MLP neurons of a small language model. Each row is named by its layer, matrix (gate and up: input weights) and neuron, and shows model dimensions 48-143. Each number is 200 + 40 x the weight over its row's rms, rounded and kept within 0 to 999. A neuron's up and down rows have the sign that makes its largest values positive.
After each neuron's rows, "fires on" lists the tokens most often at its 100 highest values on Wikipedia text that the model never trained on.

L2.gate23,258,195,203,217,174,202,171,205,255,176,183,216,117,191,170,256,233,110,148,204,198,177,231,197,198,230,288,208,231,226,174,195,215,209,221,200,223,207,260,241,168,250,180,176,207,214,158,164,222,201,196,212,156,194,137,198,207,162,227,181,182,159,167,199,315,206,273,243,151,167,231,222,197,245,224,180,175,202,238,180,100,204,218,196,227,206,223,194,256,225,98,238,226,138,237,159
L2.up23,232,244,219,165,196,184,248,190,187,163,234,167,192,215,169,111,272,138,159,235,230,260,114,180,171,218,218,256,220,206,208,193,224,179,265,203,135,148,144,251,205,226,176,136,241,211,171,133,187,135,230,232,149,175,147,223,203,215,233,201,166,244,228,159,190,177,139,193,209,248,198,181,237,215,201,211,216,207,263,210,169,211,156,241,208,204,213,241,84,191,184,251,127,191,178,207
fires on: "ri"

L6.gate87,281,201,220,197,118,141,157,230,178,282,188,180,153,142,157,207,215,162,195,214,246,203,162,163,165,127,195,199,292,241,198,220,144,245,158,248,150,139,233,263,166,191,215,157,210,251,170,236,176,243,189,224,167,234,180,173,181,200,185,227,207,175,106,176,251,179,186,282,223,215,256,245,171,175,252,203,157,212,228,144,226,135,228,206,186,190,274,173,245,205,177,118,258,157,229,202
L6.up87,240,244,209,266,111,159,167,263,177,311,214,187,184,188,219,253,171,203,262,116,228,203,222,181,153,158,202,210,242,238,157,169,127,275,231,213,164,209,246,270,177,223,232,168,251,269,156,206,167,285,119,259,210,201,149,207,159,252,183,193,211,188,203,224,234,185,225,275,184,214,245,260,187,203,172,191,170,226,176,173,223,180,221,201,201,191,242,164,268,218,190,165,279,202,217,217
fires on: " sp", " pl"

L12.gate389,211,217,170,189,125,223,193,204,220,138,206,193,223,219,227,176,214,214,243,270,213,173,190,207,190,232,248,189,158,200,212,178,164,202,155,194,142,148,183,234,235,288,244,217,208,164,216,142,156,246,212,205,223,215,253,205,237,238,75,191,216,149,299,186,160,193,152,220,203,142,203,190,116,227,181,239,164,232,231,182,172,158,188,207,223,238,219,141,248,226,203,187,205,197,87,151
L12.up389,231,245,192,231,221,196,208,185,239,182,164,173,127,222,222,230,222,232,160,205,263,129,261,109,121,232,110,196,233,169,212,248,155,211,188,202,235,249,235,159,249,176,148,175,234,223,248,183,244,169,202,250,224,178,213,194,181,117,143,201,219,178,136,196,210,236,237,254,152,156,208,209,203,162,229,236,130,250,244,209,207,187,210,260,187,166,258,135,172,185,245,177,108,157,210,206
fires on: "m", "c", "am", "um", "u", "re"

L11.gate114,236,134,207,263,202,150,272,226,214,215,206,212,206,211,132,263,205,118,226,225,150,191,217,230,214,165,157,206,149,159,212,175,208,101,120,119,197,191,146,195,209,179,110,243,227,182,208,176,204,163,288,212,227,241,240,238,188,202,219,227,171,162,112,303,252,229,214,200,169,213,148,218,183,216,214,205,207,246,163,194,206,210,182,147,146,153,236,206,136,207,208,202,188,145,189,245
L11.up114,146,147,196,187,180,275,108,202,183,156,202,245,138,289,202,218,245,168,243,237,133,223,195,279,288,221,175,225,132,208,182,326,191,169,203,236,177,221,271,232,133,224,189,206,141,275,232,157,225,209,211,226,212,236,202,209,133,253,196,140,209,140,173,191,217,188,186,194,210,221,190,226,136,126,238,249,181,86,227,201,220,201,232,195,172,216,155,234,266,218,193,182,239,183,150,98
fires on: "ar", "–", " R", "gan", "ft", "an"

L2.gate299,160,209,217,237,174,258,134,172,182,238,203,191,180,140,124,189,191,202,250,275,177,189,222,253,163,177,216,249,140,309,221,236,143,227,194,235,193,184,159,239,246,191,157,213,120,227,184,260,190,242,238,291,284,186,169,229,291,240,211,274,198,161,213,190,171,202,193,207,225,207,204,175,153,257,247,229,225,172,224,222,191,209,140,254,246,175,180,151,165,312,188,230,141,207,240,178
L2.up299,239,173,263,262,219,171,167,183,184,173,177,237,195,141,225,216,197,178,257,206,237,176,226,227,206,146,201,244,218,279,232,303,227,218,255,177,143,191,169,196,258,212,253,233,179,217,242,255,173,201,238,192,237,210,155,107,189,222,183,257,189,205,220,138,231,214,193,170,246,280,188,205,186,239,156,250,224,156,183,278,223,215,218,201,189,236,170,100,185,256,199,243,128,156,221,231
fires on: " other", " their", "outh"

L7.gate481,196,178,162,229,130,206,171,155,236,204,187,215,232,154,168,292,197,177,183,262,197,178,201,196,179,233,147,264,245,203,167,196,185,182,241,255,235,246,215,121,191,224,226,171,192,179,159,151,278,204,196,277,201,181,225,217,96,177,215,221,211,200,198,174,153,265,152,188,257,131,244,162,95,254,179,134,233,210,130,243,216,148,208,164,223,193,201,174,141,167,127,126,187,247,234,190
L7.up481,175,190,191,211,132,259,147,217,176,157,220,173,198,151,132,234,152,238,280,222,193,194,251,189,165,143,231,237,211,169,129,234,206,137,294,147,187,219,245,160,181,146,184,195,201,179,231,236,144,173,202,172,243,163,257,142,172,232,222,182,232,168,191,165,223,208,138,176,199,189,214,190,216,200,183,154,197,82,140,161,201,193,204,192,261,222,335,194,214,131,179,192,168,158,206,210
fires on: " cont", " con"

L3.gate388,148,219,241,192,187,273,183,225,218,232,238,192,203,193,227,194,146,211,202,173,216,169,242,313,214,227,215,209,196,186,283,162,147,171,236,180,165,243,178,208,206,241,143,185,314,212,187,147,211,202,240,173,202,182,197,188,218,304,247,160,200,191,182,207,167,266,246,174,267,260,211,171,187,201,195,94,285,194,174,199,229,195,257,341,243,215,204,214,189,220,238,229,217,238,279,197
L3.up388,142,172,247,258,176,279,179,162,259,260,237,184,224,213,223,164,153,205,189,188,215,188,261,283,225,274,180,209,190,133,235,144,142,215,241,182,187,276,109,189,193,223,176,189,336,223,198,198,182,189,222,191,192,180,197,183,202,253,251,172,184,184,166,171,173,220,214,207,254,274,221,180,183,193,193,135,245,132,154,205,205,206,250,321,236,238,201,193,218,248,236,237,201,249,247,207
fires on: " —", "ist"

L11.gate256,203,155,223,152,147,258,178,178,182,136,217,251,208,188,202,217,219,227,218,212,220,264,198,194,200,155,229,278,182,180,217,171,152,142,189,212,234,274,187,222,227,229,211,211,226,181,154,223,135,209,285,179,148,198,224,121,241,194,149,216,225,151,145,117,272,234,129,99,219,212,214,206,132,122,203,221,160,251,199,261,146,184,206,252,226,196,232,174,220,185,147,143,173,189,105,234
L11.up256,149,217,182,242,232,166,266,224,188,162,278,240,155,264,171,173,145,143,225,161,245,183,175,190,170,234,208,187,99,168,222,141,136,220,204,213,196,311,237,199,239,200,180,154,180,257,269,216,221,227,232,198,196,198,240,217,180,165,205,213,199,204,225,57,211,266,220,179,206,267,226,158,224,166,179,167,182,252,124,244,208,162,212,319,251,171,192,144,282,150,180,172,248,258,186,231
fires on: "om", "m", "im", "am", "ar", "um"

L12.gate65,219,218,227,227,235,244,208,148,150,232,196,175,232,186,78,194,195,188,270,182,244,220,184,245,193,162,204,203,168,278,236,188,172,172,180,165,184,322,150,159,135,197,250,173,179,216,221,285,211,269,246,148,244,188,226,125,187,217,212,234,229,206,236,192,150,220,183,139,207,214,187,202,234,200,67,226,207,152,132,232,148,121,234,193,179,222,199,215,152,267,213,199,170,182,232,192
L12.up65,171,201,206,197,196,229,174,186,194,211,151,195,157,125,173,131,176,245,283,166,199,219,155,203,239,202,167,194,176,198,160,118,176,102,116,199,235,196,187,265,276,201,169,196,216,129,232,194,111,209,232,122,172,159,216,202,139,186,217,264,233,194,190,180,220,180,178,180,178,196,205,215,160,184,210,257,219,182,173,188,166,235,216,129,243,216,274,166,279,148,141,140,221,182,182,128
fires on: "x", "ver", "ar", "og", " ex", "m"

L4.gate509,162,137,194,207,242,182,260,137,257,228,188,252,154,201,167,229,191,196,143,183,134,202,205,220,283,185,230,273,236,137,208,217,106,155,192,160,198,253,269,160,155,160,180,188,202,199,224,214,224,239,237,174,187,182,206,234,179,211,179,325,175,127,235,206,237,188,274,202,167,210,247,223,199,94,220,208,192,221,178,248,112,181,183,177,224,258,155,193,207,239,198,176,276,286,163,217
L4.up509,146,123,188,177,210,211,243,156,255,218,189,256,148,167,183,249,201,214,144,188,160,202,149,220,312,178,240,251,238,164,200,181,129,189,187,164,227,243,268,158,149,188,140,220,193,167,221,187,206,217,259,138,201,213,156,220,187,192,210,271,184,133,217,182,223,172,272,176,173,191,237,187,161,71,193,217,205,216,180,210,130,181,181,164,217,271,171,188,234,246,219,177,265,238,177,192
fires on: " in", ")", " for", " serv"

L3.gate381,210,155,164,190,148,164,87,194,195,218,154,186,211,186,169,220,154,151,221,165,165,183,239,186,192,178,227,186,237,208,197,221,210,274,225,254,176,206,235,159,208,224,203,140,202,254,233,186,171,213,156,196,223,193,228,188,212,219,213,226,156,199,146,123,233,198,193,206,245,220,280,224,255,204,185,172,168,144,204,176,192,194,180,174,176,173,238,229,244,205,144,234,216,245,201,216
L3.up381,222,180,167,143,167,154,131,211,163,183,159,172,200,186,181,255,152,217,188,200,190,207,267,207,210,146,200,262,181,243,214,218,188,298,201,270,195,233,279,210,175,217,220,187,157,165,198,222,206,247,156,216,235,192,249,179,171,190,191,259,202,150,170,173,218,255,252,214,140,183,284,200,187,192,165,204,169,159,190,166,208,174,165,169,165,214,240,188,253,203,144,218,223,286,192,245
fires on: " sp", " wh", " us", " pl"

L7.gate498,231,123,213,282,141,200,262,274,177,261,182,182,285,216,184,185,222,200,168,318,168,175,258,209,144,172,188,229,260,135,223,133,141,197,235,133,215,189,222,228,171,185,232,272,189,243,172,239,138,224,177,170,212,200,235,210,198,256,213,206,165,163,164,158,210,182,269,196,243,198,164,111,143,271,204,187,188,180,235,228,274,198,241,214,252,170,188,245,205,159,244,182,214,205,237,182
L7.up498,146,136,243,280,166,238,239,228,157,264,259,159,212,136,198,255,232,300,190,277,202,210,194,209,160,130,217,208,246,145,253,171,168,228,263,136,258,218,230,218,165,195,256,272,200,209,216,203,180,189,273,118,264,160,240,214,178,263,207,125,164,209,225,187,215,178,269,182,220,164,209,161,187,243,188,202,219,161,215,231,211,216,232,198,238,187,229,217,228,188,254,256,223,132,281,207
fires on: " f", " as", " also", " re"

L6.gate55,157,255,180,172,137,189,150,171,279,263,201,182,223,154,232,264,236,260,236,271,222,187,243,164,182,216,195,202,251,210,153,126,163,175,216,207,189,211,194,215,126,217,190,186,165,157,188,201,154,174,208,259,160,244,199,220,129,237,198,177,178,188,158,213,214,188,229,232,203,156,150,171,118,242,226,205,146,247,141,201,211,219,240,231,157,246,234,153,258,220,139,178,221,297,211,212
L6.up55,188,237,148,217,178,185,197,82,228,257,209,195,165,161,235,252,222,212,163,224,192,177,247,206,214,204,132,220,208,191,153,162,219,195,289,269,256,204,253,198,132,211,141,193,184,165,192,209,172,172,280,231,165,186,220,214,167,266,192,151,117,145,165,207,226,197,231,195,256,153,185,157,161,223,191,165,136,240,106,178,194,204,230,247,170,234,254,202,235,167,147,163,220,307,190,178
fires on: " con", " Con"

L3.gate361,212,190,138,252,215,196,196,187,244,202,253,196,177,175,260,195,187,242,239,288,163,204,223,125,186,171,208,185,230,216,234,173,279,149,210,207,284,192,204,134,150,232,235,245,132,211,84,162,206,149,233,203,189,192,153,110,215,222,139,203,218,189,175,256,253,206,195,248,200,219,134,241,226,220,221,224,190,187,98,187,267,190,158,251,169,214,166,206,207,247,176,179,273,243,202,235
L3.up361,233,206,112,277,220,204,155,186,272,205,209,178,162,162,302,157,155,247,145,212,188,109,235,61,226,177,207,177,198,193,238,201,269,161,195,183,240,120,177,137,150,209,235,246,141,186,118,194,146,164,231,217,209,192,157,134,268,199,185,187,220,225,150,195,239,252,185,253,254,205,138,253,191,186,228,178,271,156,167,213,235,190,246,181,167,217,183,173,230,216,201,219,253,210,248,204
fires on: " year", "ual", " 20", " other"

L4.gate254,154,190,194,206,217,203,261,268,231,214,243,153,199,217,222,251,229,203,322,164,232,184,243,245,204,216,192,166,114,254,191,233,182,200,234,107,196,179,198,193,183,177,216,210,146,194,306,180,164,161,151,196,204,231,202,249,236,140,163,160,236,177,234,220,123,245,196,207,256,141,120,212,241,240,213,245,186,149,181,201,191,135,191,195,232,217,153,181,237,189,213,229,190,163,215,161
L4.up254,191,206,215,180,151,253,235,198,199,210,187,159,261,104,185,217,211,265,209,190,230,268,190,202,293,205,190,181,162,195,188,207,182,227,215,191,195,150,166,178,197,183,216,245,290,220,267,176,251,172,191,234,217,167,194,247,235,133,142,213,188,222,176,212,187,225,164,233,189,177,91,177,226,179,211,247,194,193,251,193,171,211,151,162,205,176,162,173,317,218,202,226,297,222,139,281
fires on: " w"

L3.gate432,143,243,270,218,196,185,226,185,249,244,231,249,197,188,177,251,158,167,228,187,154,227,188,273,235,224,223,163,214,252,223,231,188,186,215,168,173,208,183,227,328,156,213,262,201,234,192,119,247,149,176,219,200,222,214,154,272,183,213,163,144,134,158,216,246,137,231,184,125,195,177,109,182,277,202,192,242,198,212,266,144,205,184,150,206,189,221,218,129,202,198,199,209,204,275,141
L3.up432,147,216,222,199,229,174,200,207,317,225,261,224,252,197,197,257,130,194,216,216,161,223,221,263,204,181,186,135,116,226,242,198,179,233,270,133,191,179,195,210,252,159,191,240,227,232,163,119,237,150,184,256,251,245,217,127,192,152,223,206,159,166,109,215,229,138,223,193,194,227,146,151,167,207,208,194,238,189,188,250,180,229,204,123,170,177,227,220,157,200,131,183,240,228,224,177
fires on: " cl", " Cl", " gr", " le"

L2.gate301,229,177,178,213,194,202,166,213,207,231,160,197,204,157,140,179,212,220,222,238,171,194,224,178,240,110,277,231,193,195,158,225,153,210,282,133,222,202,207,201,188,226,208,153,207,135,210,140,245,254,172,258,192,242,193,216,185,172,206,252,174,260,173,60,215,211,207,245,154,233,214,185,154,289,217,116,251,170,197,211,263,188,236,237,265,196,241,171,253,153,117,180,223,228,220,252
L2.up301,261,222,160,192,210,214,193,172,191,229,183,182,170,210,195,179,261,216,237,192,269,224,252,241,207,109,213,166,304,193,189,199,142,194,213,153,133,226,173,164,202,193,253,185,164,171,225,291,200,225,266,209,166,223,190,169,187,232,203,271,204,188,181,123,130,177,166,206,258,225,226,202,136,241,158,196,205,141,143,200,217,205,171,241,296,205,241,260,244,157,128,169,192,220,241,293
fires on: " cont", " over", " part"

L3.gate284,190,124,195,213,217,180,181,252,256,176,108,252,240,228,175,198,182,281,210,168,207,148,173,210,149,160,222,179,222,265,145,165,227,269,144,285,241,158,289,200,220,244,166,224,170,186,227,184,270,241,214,183,195,286,169,248,199,186,217,191,240,168,181,275,242,229,222,292,248,218,183,264,167,262,234,207,113,201,176,164,212,242,207,202,204,227,214,175,196,256,212,188,147,187,222,202
L3.up284,153,165,223,221,227,171,178,280,224,258,175,296,258,205,129,146,242,256,244,186,195,166,181,197,226,162,171,130,174,265,162,148,169,234,214,183,207,185,233,259,256,190,169,215,176,269,138,169,258,225,139,154,244,224,205,232,189,121,232,230,164,261,131,229,214,239,195,208,197,196,158,221,126,262,180,226,146,207,173,132,118,121,195,224,254,216,240,253,199,185,267,193,242,149,178,234
fires on: " un", " sh"

L3.gate67,182,224,203,155,192,237,117,235,212,143,220,208,167,248,211,152,192,216,241,194,177,218,181,236,179,288,171,185,189,257,195,260,148,230,252,215,220,202,122,172,246,178,174,172,163,175,201,180,196,217,167,178,128,221,195,238,146,168,61,212,219,285,161,218,184,214,173,225,209,117,167,213,253,207,237,189,190,85,233,224,169,189,165,187,162,216,226,203,183,205,210,295,239,220,267,227
L3.up67,167,175,229,146,143,256,201,173,168,160,162,250,217,217,189,213,309,168,227,187,218,155,223,203,220,172,196,161,232,144,237,213,156,170,218,197,230,173,147,174,227,165,248,180,145,135,189,140,165,177,210,248,166,214,136,281,168,208,154,239,208,240,150,211,169,178,247,246,220,200,206,154,272,165,198,230,138,146,248,125,194,196,154,171,215,209,290,207,258,172,183,245,253,174,273,294
fires on: " w"

L2.gate458,193,156,227,240,201,147,175,240,285,176,117,251,261,160,216,220,193,236,169,203,127,201,253,196,203,247,194,216,184,176,134,106,149,240,195,188,232,162,312,206,160,214,183,237,233,223,237,163,176,174,149,205,253,197,248,178,250,216,247,190,231,122,146,218,159,201,238,272,131,127,244,241,199,159,223,248,205,212,165,224,115,167,239,174,230,278,256,251,180,159,200,205,249,211,179,217
L2.up458,125,193,175,186,220,178,163,225,259,279,180,180,188,232,70,172,170,191,192,141,179,192,86,177,299,173,172,263,238,261,180,215,202,248,181,135,244,188,255,200,169,232,227,223,169,164,179,226,285,234,172,218,210,164,214,274,135,181,152,261,160,262,158,219,277,95,188,164,163,198,129,169,189,259,202,250,176,212,162,212,205,212,139,273,167,171,199,138,247,218,214,137,192,251,130,194
fires on: " un", " sc", ")"

L4.gate326,265,122,150,175,202,218,219,229,155,265,248,146,198,146,180,177,244,219,172,267,159,207,207,185,165,172,146,236,279,232,153,222,287,224,221,175,154,188,233,199,209,244,216,184,209,194,249,178,192,240,187,215,204,188,212,187,183,245,238,187,200,229,177,180,179,231,212,275,261,272,181,135,188,170,241,267,211,147,201,148,291,208,236,264,202,139,244,229,145,252,295,182,240,270,244,186
L4.up326,265,182,139,147,175,236,228,297,151,242,209,102,166,226,250,184,235,273,152,262,132,188,240,136,150,195,185,261,270,181,184,197,274,231,231,208,178,193,180,219,195,276,191,178,200,223,240,205,218,207,168,188,227,177,245,133,211,238,209,126,182,228,214,179,186,224,228,256,188,193,122,134,199,201,213,245,207,180,224,177,281,180,210,214,193,180,207,229,135,250,229,169,244,237,256,115
fires on: " f"

L6.gate432,242,221,229,217,226,177,191,196,226,227,157,154,270,241,222,208,172,245,233,257,174,219,178,190,198,156,157,223,203,193,290,153,169,192,264,256,177,244,152,110,186,243,223,174,184,212,221,232,226,242,184,208,195,202,224,186,135,206,191,229,172,137,161,135,198,201,205,156,205,208,265,188,196,186,174,143,250,215,203,196,156,177,173,169,258,221,236,256,114,182,91,222,137,225,258,280
L6.up432,227,183,205,171,224,268,189,234,221,195,163,120,215,222,225,172,165,239,274,278,192,226,173,201,171,153,172,221,217,212,215,191,205,158,219,233,182,310,162,191,208,261,215,247,195,191,178,246,217,217,184,237,185,215,277,206,134,198,224,246,151,164,203,161,112,193,166,193,176,211,239,180,193,215,171,137,234,192,237,188,193,269,165,205,274,198,217,231,107,160,142,189,159,232,219,292
fires on: " cont", " th"

L4.gate215,211,218,165,233,240,151,188,164,204,215,187,170,181,226,249,155,193,266,290,250,179,144,250,218,193,133,117,158,245,248,174,218,221,238,192,194,204,171,173,262,196,266,264,235,165,236,113,244,180,140,195,208,221,240,183,148,260,201,277,216,177,205,168,159,206,214,196,202,121,223,197,190,253,257,147,241,289,134,167,196,229,193,194,195,195,206,164,175,182,271,248,218,212,260,235,144
L4.up215,217,190,115,193,268,139,196,167,189,225,189,176,154,225,180,156,135,257,264,237,203,160,212,168,185,148,164,210,199,304,230,215,210,180,204,199,146,173,130,248,183,200,230,276,165,193,104,190,132,132,223,202,295,222,171,156,217,126,248,212,192,158,164,151,168,207,141,201,207,257,156,204,233,182,184,256,267,155,188,229,314,206,176,191,155,213,206,111,203,241,248,276,187,214,202,220
fires on: " other", " year", " this"

L4.gate313,209,156,213,224,244,211,229,199,182,170,204,200,207,181,204,222,226,193,217,237,199,151,243,163,205,209,192,242,178,217,211,228,194,248,204,189,194,155,184,240,146,206,228,277,173,247,161,187,181,207,115,271,276,164,123,191,167,266,142,241,159,202,195,222,182,195,201,244,209,239,192,215,113,276,215,256,238,217,167,192,190,207,218,215,193,236,157,152,145,294,147,200,181,208,199,190
L4.up313,254,172,243,245,180,202,168,219,183,230,223,170,213,163,199,235,223,205,147,226,210,169,276,242,124,174,222,219,183,299,254,272,112,219,245,200,196,154,169,236,219,204,217,287,162,235,165,259,98,185,206,222,203,175,104,183,177,218,190,247,164,237,190,140,213,235,212,232,264,199,180,217,219,253,199,219,213,192,184,279,216,177,236,178,168,242,178,166,209,236,207,230,120,239,200,220
fires on: " her", " other"

L2.gate92,126,176,191,235,137,196,240,249,193,262,146,151,202,270,103,182,226,200,248,196,164,221,210,223,273,205,251,217,245,226,164,145,194,237,157,251,218,170,267,230,197,221,152,149,173,129,178,182,267,205,149,116,180,174,229,229,193,201,228,210,228,202,293,191,244,195,272,196,186,130,239,266,235,148,191,216,174,205,240,178,113,222,222,213,239,272,189,154,225,171,247,144,227,205,207,200
L2.up92,104,162,233,190,159,223,205,258,203,242,155,169,239,243,130,161,187,188,296,190,145,167,231,230,243,227,248,190,229,203,159,116,174,196,164,249,246,180,285,224,152,201,149,196,185,170,181,192,222,190,156,120,204,172,221,263,139,172,174,222,207,239,227,218,201,223,247,235,216,144,204,239,263,154,213,234,210,207,193,174,129,196,270,233,221,253,157,129,207,174,251,114,250,190,167,191
fires on: " Un", " un"

L4.gate239,215,172,163,197,148,151,228,266,134,188,207,154,163,161,234,171,132,207,208,206,253,197,265,180,221,158,142,227,138,293,187,270,188,215,144,179,197,254,180,196,261,193,206,219,262,155,195,242,174,221,187,188,299,291,241,222,184,154,230,179,170,186,288,222,252,256,203,161,229,209,166,194,298,291,151,256,221,174,173,242,285,172,178,144,280,136,250,121,201,189,227,268,158,323,294,183
L4.up239,175,173,187,204,185,158,211,211,106,231,202,154,227,194,174,123,151,218,221,227,210,255,280,251,278,106,127,187,221,216,162,262,214,204,130,175,236,197,162,270,230,201,202,173,270,151,164,197,198,192,239,217,263,265,195,172,182,195,260,218,190,192,313,233,185,222,206,161,290,216,186,144,227,249,99,254,267,147,187,258,238,215,185,205,271,119,201,172,253,177,258,238,175,237,192,190
fires on: " this", " it", " that", " not"

L6.gate131,223,220,139,184,279,142,190,271,174,228,229,243,217,195,185,150,267,192,223,239,165,215,168,186,194,172,288,171,216,235,249,150,130,196,227,183,190,189,210,215,142,317,197,167,259,229,123,240,151,207,243,200,198,221,161,149,174,174,182,255,142,177,254,185,282,212,220,215,182,263,232,237,173,251,199,168,204,242,154,227,162,290,192,220,193,194,234,232,188,239,136,234,140,195,207,252
L6.up131,171,210,247,184,274,197,166,282,183,177,210,295,263,232,181,153,245,188,220,259,180,204,241,117,140,184,184,176,160,257,233,112,192,136,245,168,174,187,184,198,181,226,214,159,245,197,209,154,174,165,231,212,161,180,238,193,161,180,262,166,205,240,223,208,227,271,207,193,204,224,232,201,241,185,248,113,291,255,180,301,170,254,148,156,175,188,215,284,122,214,200,266,139,164,220,257
fires on: "ri", " not", "irst", " first"

L11.gate56,231,150,198,198,209,186,179,189,204,230,141,148,212,153,202,255,217,195,203,212,198,183,235,218,176,166,241,152,154,173,204,274,251,163,240,164,192,192,219,184,177,289,215,226,197,206,154,174,182,178,233,161,177,187,174,269,235,248,241,186,212,251,188,311,190,205,202,240,227,174,153,214,182,310,189,151,110,205,189,188,209,330,224,196,154,255,194,155,247,148,185,253,205,147,208,275
L11.up56,180,201,221,248,137,182,195,191,222,146,174,189,241,183,126,170,192,142,208,191,189,180,217,116,224,154,219,168,204,182,197,164,193,135,212,196,203,147,173,279,265,228,250,138,188,135,168,210,178,209,246,185,167,285,182,256,180,259,147,180,189,269,294,255,179,208,211,154,238,249,194,237,197,211,248,185,190,193,205,169,189,280,205,211,237,184,241,189,163,175,129,249,235,184,168,241
fires on: "ri", "le", "he", "all", "ro"

L9.gate395,206,219,295,190,162,221,224,246,97,171,215,245,133,136,146,242,260,229,164,240,163,158,170,235,205,176,200,212,252,159,237,213,143,152,259,143,217,226,232,176,221,208,149,236,239,260,233,188,154,188,215,140,236,180,180,246,185,225,206,161,218,155,149,216,165,202,277,252,202,241,226,171,213,181,195,215,198,230,169,269,187,207,207,213,199,240,174,226,272,265,275,254,163,165,224,232
L9.up395,235,151,235,142,195,264,238,178,210,198,193,206,160,288,217,208,177,123,242,155,179,209,232,191,215,272,167,287,186,154,135,235,157,172,197,269,177,242,248,99,199,238,243,175,223,200,181,204,188,185,196,108,231,158,236,141,185,139,214,214,163,190,123,239,254,285,145,147,185,213,244,154,155,168,239,221,274,177,188,208,193,234,202,207,173,183,210,109,262,223,265,189,199,129,189,134
fires on: "ist", "ar"

L4.gate345,221,208,259,134,184,275,232,276,168,209,225,212,215,148,141,268,207,211,280,170,128,247,207,145,188,222,178,182,240,250,244,149,124,145,191,128,146,228,197,218,289,203,234,207,141,193,237,127,185,179,151,291,222,239,208,178,196,231,174,188,243,199,199,226,251,184,147,212,236,247,219,200,139,168,236,316,186,192,210,223,241,191,192,221,192,220,240,224,164,259,172,165,179,190,228,87
L4.up345,174,205,260,170,163,237,222,265,208,160,270,265,230,220,74,241,212,198,226,223,120,240,214,198,201,212,156,185,183,257,231,207,165,169,275,145,173,195,251,172,297,201,252,188,178,159,245,167,95,139,139,187,235,201,222,210,208,166,214,206,185,159,166,239,206,212,166,182,225,219,183,210,127,134,185,261,286,194,232,224,241,179,158,226,229,276,187,201,209,205,188,139,201,206,180,131
fires on: " cl", " Cl"

L2.gate179,242,154,209,225,249,198,172,208,223,223,180,193,188,125,200,143,190,234,230,217,189,188,288,134,234,192,172,153,255,239,256,255,166,183,232,173,147,100,202,227,174,214,190,217,114,262,156,190,151,133,212,262,217,253,143,201,210,145,215,228,146,259,135,146,213,211,213,233,190,191,140,207,186,145,210,259,223,203,174,185,188,133,255,195,169,272,155,130,149,219,267,176,208,225,233,227
L2.up179,254,198,184,205,268,186,137,188,266,212,195,212,141,144,207,144,177,246,221,188,174,187,257,134,197,204,212,161,296,260,233,263,190,165,218,143,162,96,219,228,187,182,233,211,144,249,166,160,174,89,205,186,213,189,149,164,245,216,195,248,137,186,199,222,303,215,201,185,193,172,140,226,214,138,184,260,230,211,166,190,217,130,237,136,172,247,162,103,155,265,279,194,168,219,246,211
fires on: " year", " other"

L2.gate246,202,217,164,216,144,189,114,172,205,194,184,211,145,89,170,233,166,144,147,145,195,212,222,233,144,204,277,195,242,269,170,228,243,234,235,181,197,231,195,205,231,172,254,140,211,232,168,209,211,164,177,179,191,160,226,208,252,242,198,295,232,194,190,223,229,155,283,229,212,175,201,285,194,220,184,176,137,212,285,123,200,170,203,175,184,213,188,192,252,227,179,201,263,176,163,257
L2.up246,217,227,179,185,198,131,185,209,221,223,213,199,167,178,210,198,218,211,211,179,206,194,271,242,184,210,232,211,224,180,215,227,154,229,234,235,208,174,266,180,124,197,205,272,220,172,213,238,156,328,217,186,161,187,214,238,204,239,197,196,190,198,178,201,278,193,280,146,174,190,223,279,227,270,200,230,189,125,218,227,251,191,120,210,234,193,204,196,202,253,149,182,254,281,231,199
fires on: " pl", "ace", " sp"